config = dict(
    n_layer=16,
    d_model=160,
    n_head=4,
    n_kv_head=1,
    head_dim=32,
    d_mlp=640,
    vocab_size=32000,
    activation='silu',
    norm='layernorm',
    norm_place='pre',
    norm_eps=1e-05,
    positions='rope',
    rope_base=10000.0,
    rope_fraction=1.0,
    qk_norm=False,
    attn_scale=0.177,
    bias='none',
    tie_embeddings=True,
    parallel_block=True,
    init='uniform',
    init_std_qkv=0.0333,
    init_std_o=0.00658,
    init_std_up=0.0333,
    init_std_down=0.00294,
    optimizer='adamw',
    lr=0.0018,
    lr_mult_up=0.951,
    beta1=0.95,
    beta2=0.99,
    lr_head=0.0053,
    grad_clip=1.0,
    warmup_steps=596,
    schedule='wsd',
    decay_fraction=1.0,
    decay_shape='linear',
    final_lr_fraction=0.0,
    batch_tokens=[16384, 32768, 49152],
    seq_len=1024,
    doc_mask=True,
    z_loss=1e-05,
    train_tokens=183500000,
    steps=5937,
    dataset='wikipedia_en',
)
MLP neurons of a small language model. Each row is named by its layer, matrix (up: input weights; down: output weights) and neuron, and shows model dimensions 0-159. Each number is 128 + 24 x the weight over its row's rms, rounded and kept within 0 to 255. Numbers have three digits each.
After each neuron's rows, "raises" lists the tokens whose logits its output raises most directly, leaving later layers aside.

L12.up294:114095163148156118116135092119104140129133116186118137100133115082140092116132132148142131114136121128170197117119112114132140134101131147122098131155149154115110126188065135159105142178135136082138102152098163129151111163152133158121167076114095166120131118120132116125095124106144165111165124139118123076116154106164139130126090137134121145099092153137149143135117122146092113135120131150139135139134136075096139142148157130174125118109071115122103139096134097144135140076137121
L12.down294:129196116113070137126131145133130093109137135071133095160118126184113174130153100108123152127122185162173086131171138135114131147151130158143172091129108122079100135108166124098144110110141096131162190087130122117178137125113129164150084122106119087119143141124108135121155116135122114143140086133145106124148161159124115115163129117084135102112105100104112113116151126124170127107119119118120100106127141095127128108123132144103122131166141113108138123149123129142135131179148151
raises: ")\"", "\")", "):", ");", ")."

L11.up589:123096105113112136137108086162107172104103155162129105134077152081116138114126125097159169176144162131131092124143121127111187170112131135127122141147147110130134148100096134087118189188143129136116120114088109132116101126140104108125120109116120121120132110128130109114123132113132101104154139106139180123200112136138123105132131123093139130126138116121113126145117114158106142188096100123150119113075136144147188075112138114143113124160114134128129121143103135141159145072143159
L11.down589:116140104084135114084109114138148128103128129132137148088173135175133140159124132149103131131100132127156126170056181099125098122101144150142164108074144134139126099114146126093125108117128161099112099115139102116112135157173123134152221134162116112146106145117142118145079158100144158129124137130107103145151130127144117118130122126124141096138096137100115116113120130202105122147143115126092120127125084142132116134126105092108121140160179146119112128097144165135151149147154151
raises: " (16", " (17", " (15", " (18", " (14"

L12.up591:126155140075175173152152120133110169136084095126185180143167111119154109138119127132128120103104130124183180104146159095102142127154131138160107153116121137135139126136099159131115121153133148098106135129142130128128139117127134090121165127117119126200110138153126098116135115116115127110090117156134082093142144144192116129123113074156130118109083127108126131118098121083113137133086117161104126095132120096122138117121116145076140107129107139144144111111109137195110129128106134
L12.down591:089121130140113137108130163119145088134192127096097107108120098110122200108144107107152133137132145122123089117134108119176127140095120150132124143131139117102107139150161132121134125101113106130169142124120124097126132126106089179138093122070104120051154111098141157150124136137142121146148104108166155159135139116075148117126127122099142111147201145085146114123107139179120119104114135081111145149136143140116147144113183144173119121134120141111106157156144112138126137118155143
raises: ")\"", "]}", "):", "Species", "\")"

L12.up442:136125111126144136125118052109130137103108125181137096128137160129164102126144107156116142110127158157136134137124118107121094154138147141092092083145184156137068138164076122135140155150146157117111127133117152119138115150132119117121176129097125169177118139094129123133094140142144143117156141105096125090127129141142143116102118144133095145151109069123126186119100164133107115122136138132126131141128145125051169117142148117159114135149115093128109128096119157151172094120126170
L12.down442:114143097105105159150103160139142104131155122107127110133137097110124188122130111098126141118120121131120134116151140172144165100120135151159187115150082133087117161132194135106113107132163095116180165110169147126151134088124170122142105146143087102089118156156110129131154117117107109111108069160131130128142131131148127114177131110099132097126163118116122126126139127145142156121130122139124096079134115055144115116105115106122143109119118138094115147138126122184097141176148117
raises: ")\"", "\")", ")", ");", "”"

L7.up362:180099119121119118128143141149089126154130164148140173141138132106084102134126147133127138124122120133170114132111190108163183145151159085104140135160105108133155142139140160119141145063133129167104120129104117105148130181109113133128119101097101097143090108144129106109110087114149129116135156150140147126133144132177124108095151129105169101132115121133095138153080126126126071126152096113152100131138137156133112114137159099112132177131105133095157143162099115153182138132138089
L7.down362:113151144134128140093152115137149143115091129107159111149147096147164151163105140115144128121124180145108144117136090171058086137103090181129140113105109159099091085120118110091127120131158132123147138131196179141095135063189158116092142138131111138097113102150152145174148157119105134146142164114113089117092109112108117164157128126144136151132130139106135117124151115155122140123112144113108133137115116129124108077119115108172132138118135118119115137107170142110104129152116133
raises: "s", "e", "ns", "d", "es"

L5.up193:174116143107173141127153101109128139137133143143128115102124123130125123147107109136145140078150135121135147160110141091112151182075161145163110146136153091107092159156127122088114116173156132121094135113110122177112068140115129156096124115109101171147150128094129164111112117089140137104137117118122124126137150154152157113097090090122121132110121177128148171113135174131128093096115133134149169162135087122147121098134154094138145153142080101131167109139140161119105174141116147
L5.down193:134104154130121126144089141117138137132121096144131163173120109168106149101165103115133132118108143130142133144157113148161099092140071146116152133114119155083122153160120111129131085135110132123135136108104135088139173085144141127176108172126152138111074154184129089125111155114096110121140162142166169119120146126130118136141169103142139102119130114128104129090143121123105131119148141111106070077135160142082114138128068133105148118155149185120098131127163106168121137140139131
raises: ":", " |", ".", ",", " "

L12.up347:174157149108132145137108130145145103119140153186114190122121147142133101153146124139138128100163136082152131147130111130133168153110145174132093103096145111116107137133120145111118155178141113131097151091094100136102066140101116174109143110070112159103091136132155120137080122145128104130112159115146102091209120163109134111104109137096165120132109163137134098137122166133125118107100132104166145136109122125100096134103120172131101111113125155132109127118121108131118122105122131
L12.down347:082141124140099160124131120119166110112124109141108114152124128143084143118116178119122147106113104160124072182119124161137102140154157130146153138166142126092149090128119094123073138104102167125142159169111161095176125156126121093172153107104130125136146145125102096083116146134102127149148104138127147152105142114171087125165119165104128101137136111104115125074140118091137125145136118128108100144114110142140118189101128128134136167153118126184139134100088143097151138143142145
raises: ",", ";", "):", ":", " and"

L9.up473:107142135094103111138160072088110126114139149150152121105070160114106109150104136115134159187125137096138118129115159093136123120134151130116118123168146109125170136107085116135129170122154116115126150124129135148103081137108117136151174087123094141138152095122127121103149120124168127095099098103162118096177141191101128118111128119106120151129113136133150135164114118115136086130092093128142152161126136160131178101094199123144126171133123114123139137141112124126143133080156109
L9.down473:129123139182166103109148143141127160129143133127125124123132129099113091155116126120102116095131110151074060128109105168123153119132138075181118133077139128179124103152121113099147085146141132164135096132111133121106140164177090120127114127111176140157113136137122118120107145118136158141167129149158135127171117111116152153112111124083142124129143139091130127102165139152086158169157122125145088140066132121128079181133118121139158130143110136125150090115112126144108141096116124
raises: " its", " his", " the", " this", " her"

L13.up116:159099102115144164140119096117153094144130213122102144084121141122129124114127091136086124136118139107129054145129155108119146128078127116175134150111111119118091146131126143126035122126094125135131136109106116142131096163116100124147154130120119108123167121177126148134134117137119141149102116156108097093162144125124119135083134117130129156093133175128140123152125130177119133103121131151173145127112152145112160115137169083129123106127172137120143128107156137122178123095131146
L13.down116:108134144128131126052062092138148073138114125143100083131140151145123189136137152129153111122136116141138164151134121128111175114136167108126134141142129094060196125100115119111115111129116141078181143137159131117166108118151127121140147129113117149139149148152142121091147125124123141123124162145115138085134108123135104151156107157137110138118168144109088130127127074135127124185129153152087129118104153140155106133135111120159139097121132141135114119094131149163103132092116091
raises: ",", "ized", " and", "ous", ";"

L11.up544:154155187120136147154163098103108136091122138134163107115177141106147142117123118130158130146195121107104120118108121118146115127119172099152102118138111123112116104103141107138082129147137092152147144083110109129126099140132096173127139146183145135134126123115114138129126115135121097163133156076154120093116133182145095146091137177120100148162122081117118082139142086103118160125150128137078150141115147123097134150187117163123110093140150114121124137110123120136142094103169138
L11.down544:104158107115138119113084125149127139139139132111130118121142108126118174138117137076193132080121121143142130157127105121113134147107109148096156106111120158155173091129123151159156131094122169153122110136093114148188147094113118164112096139061118116074153102163097136137167156094156123141127111143081167173093136143137116128158127127125125150144112116111111114122097112125123105152129102119135133094169141103150124104110131132137117097122126156147136167144099163135125152148134060
raises: "”", "====", "$", "”.", " =="

L11.up295:129098158135106101112144119124141108120153135149176089144145112178131125152103127135137141140117161111161137110147125110119164139168123167134109101113120130123109115133126116155121141117124152131120116100129188098153105141121118165091157106148103129176069150089128138140140131126136148134115091136090114083128092155110122112136153113117113145142123099142173136096118121175067095129143170165112123153138114138107084135103145146112183092107099098120101133166109136121057118148117107
L11.down295:111134083103088141180119125127103118137094138115082145120103108074122178096158078136145136102145102138108104147114097149149096109130126141121112144122125130126150198127132133123153105109121124116145128155163110120100124133122131124173124145114113131133189138142129127121141105081116100107136123101142150182133202099125123177135138140114125122123132144139113133145119130098144119125122115119148127089127140100135176096156133110100124148165137152115172082101155129151204136139134145
raises: "\n", " ", " Swing", " Notes", "    "

L9.up463:115126161071097130127160114082096113119136129131156149118071138119095124134144151138107154161115139090160163111123114097122128123117152121115122100180129119129154145091128125112115170134126115121142158169121132128110124162102129147149181079144103162112135091114155113124125100137142133110113127139150110137131154155103079099141148092124108152118116106142166127173095106098165107138086076124124160143137095156164156125091156116111140172130110126091130131140122134161172143077146112
L9.down463:125112144180142096110165153162105133182121115144136127128151122160152117140109123097115067123135120139076087137156127134135139141120130147152103151067113142173137094169148102127141114168132142144103087098130131117084108109180121096113085162113162135153153164156098152128114158101113111127153146107136125101142148111108139113123114108081120111139149127150141120142157119141111148127148137141147076171096120117114097152117114145156155109113122135176092099124157132134104165117115096
raises: " them", " the", " their", " its", " her"

L12.up284:140160119168117104128137151141154160181105125140146117149113126153132115125114127131114140109148125111119097122119102100122108178133116160121053145111107074100120142164109119169148112157133106119112128115114137134132128178111082175167155108111135150138125132120124105100130120124119157164116133119093090126158178133109162143075069113119146101069129162130168144145123142108144111115135144163176150128122132128120095163110131081079106148122118111106159127145109125107158112120124148
L12.down284:122174113095099159129112144154093127101160108111145134132136134127138128121115105103136111142129132090127128134127120152112149119158172110184183106168124111109149136140148138091131128098127172126138105138102126140163105125151138089170105121159147106133150110114125118151131136115139148148128151142088130129091141149120150089175136129123135089204128101100092118168099128087088119141137099148079094105121144099116177097109144154140126108121136116187093137082111117165142124129153117
raises: "\")", ")\"", ")", "”", "ities"

L4.up291:107177172087112165099116150123108118126146139138149109159133135179116129117159111121176121101185127145111085137154128123123092100107118103139138137087127123138149109117170168136176120119053095119131139105159088129152100158101121164132139138173164147135160089138099146108130131133124129130155129162145168117150133122119126143117130164124146118086118159129150166141101140134148130104161154146092125128097171142153118156135134170126148137137130091121109126115106168080124118120095111
L4.down291:073170088126109142151157174125149141114128139116131158136112100122135098141142154129142166158080128145121143073134139139113144142109106129164116145101111130063152174094102125149167120107176105141122130109129138135132145118134116110108083112140124126076136172117083161111082118138090157135133119144126125150137134189115145118124124114135178142100159133144159130113100132122134113162075130123139167082066089122119138112111108115118108085144146110139124119124143129153149117144132142
raises: "]", " acre", ")\"", "):", "\")"

L12.up181:133150124123134147122165135119157160103123125163184131115146148115125093135155138138132124088124155108150128125174138043123129129161105147153150128153143119151103116129099131119100120163119132142181142131139100137122123109103134106161168093143118133181110144134139094153097096096121134134089155118080153116136102127140172086149089130160142134151065114132136130149120138109081100131115128173148154087159136121111104134094116121113140108140091134116143104093120140168090123139094154
L12.down181:143137098119106145104138131150148141103107149103116139140119115126141169101095094091130168141126159130140139076092134168162125117069118147163148122106137129088101178135168132136138126140156106120136137138146141106140157104149123152134077107100135140077141159137145153129108128160115096113112100137158124137112119123108079133146120099092134130133179109094078118121141139176147165132126134115088123150103147110174149136110184165110121151131099145080104180150143124109124136149107116
raises: "sion", "]}", "ding", "):", "ld"

L13.up476:133177133106122140121187103167123107118181159142143152174084133104176105127136124122049114113120128106119076154145125140167135144098163085101090119141147127127149127152122129106127134109138092153111133098111131153104146160129112200125131119129130123132113134147144151122121109177097114124109172112089124140140104150133131113102122159092117105128152180167159147108081158108136114148121127116133157142077136152137144139139141128131100160123105124161117132122088148149121126140112129
L13.down476:108077121153139137096124140133144118167120143143104126140165096146119130096120110126143094121109102102115172103157120138077132110162133139137132155088110175080127096128165109170137112134140098116140127126124178124139122100176165114102126093181174138179154167109108143114126154155142131143137132121146139132117104121113125135149142114109082119166158122103113103158176112105097139092151163092134110099123139136108096098132118109092185109130125128145126112113182110132111117150156137
raises: "-", " in", " ", "s", " to"

L12.up364:141114088130141124111136140126090129126093133114125123129138151147142122149154175126140120152176131145120111091072137145178120155121086149187129104115119122131112166163102151113132119162122115152111143107124155110133132164093118144126138114145136148150142114141158099075072177110138116141120131137068164123125164114137114116114078090119145119084097121120108125110127088164095157152130123178107107169127151081135144141146119135118136140152108124083153146143127141177166119119102112
L12.down364:123163134158133155028134141136145095173102111148149100156118111157111125117126132117140141133117162163155089128138127150130123104121100144127131111120129095117122073103121104163170127137081152131108123134145132092113087116165126112100138135139134092113126129114134136141149118149130127181114137135139088137098129137134131134154124145153077133148164140125150108091211113116152146114134152129145128129121105186147099106151101157134104174128112100141088131113127144099085113159140137
raises: "s", ",", "er", " and", ";"

L12.up375:094121114118141114124129103147106127167157134201157110065174125142125078161154123135126129110130120111122162099130167121124150106109135103148124134158116123131099138151150167119158101158110109131138145119102137137134144137106106143120184066103094151135157125100121140137093134121135100084128140109134108090160124150141148103107149095176188100114116104162145147147103110100101123114120125150145136164118136077162104150167169121139128122127097130095128157146112135145147143098098119
L12.down375:122138140147096165117129160122106135113112094080131087147110150103131162072107114119093149151101161142196088117125136133094143126180146165135143105128106117109093113140114116124134130122132120142137179136134141127184128126150111147109055133163133119116104118135116102142134124142105134197107124137124152145108125131131097161146109149082098148135121132097101131124124115167107143142139116106126089096127106166106141120051106154125163131150147136133112138119134141132114121182156142
raises: ");", "\")", "]}", ").", "):"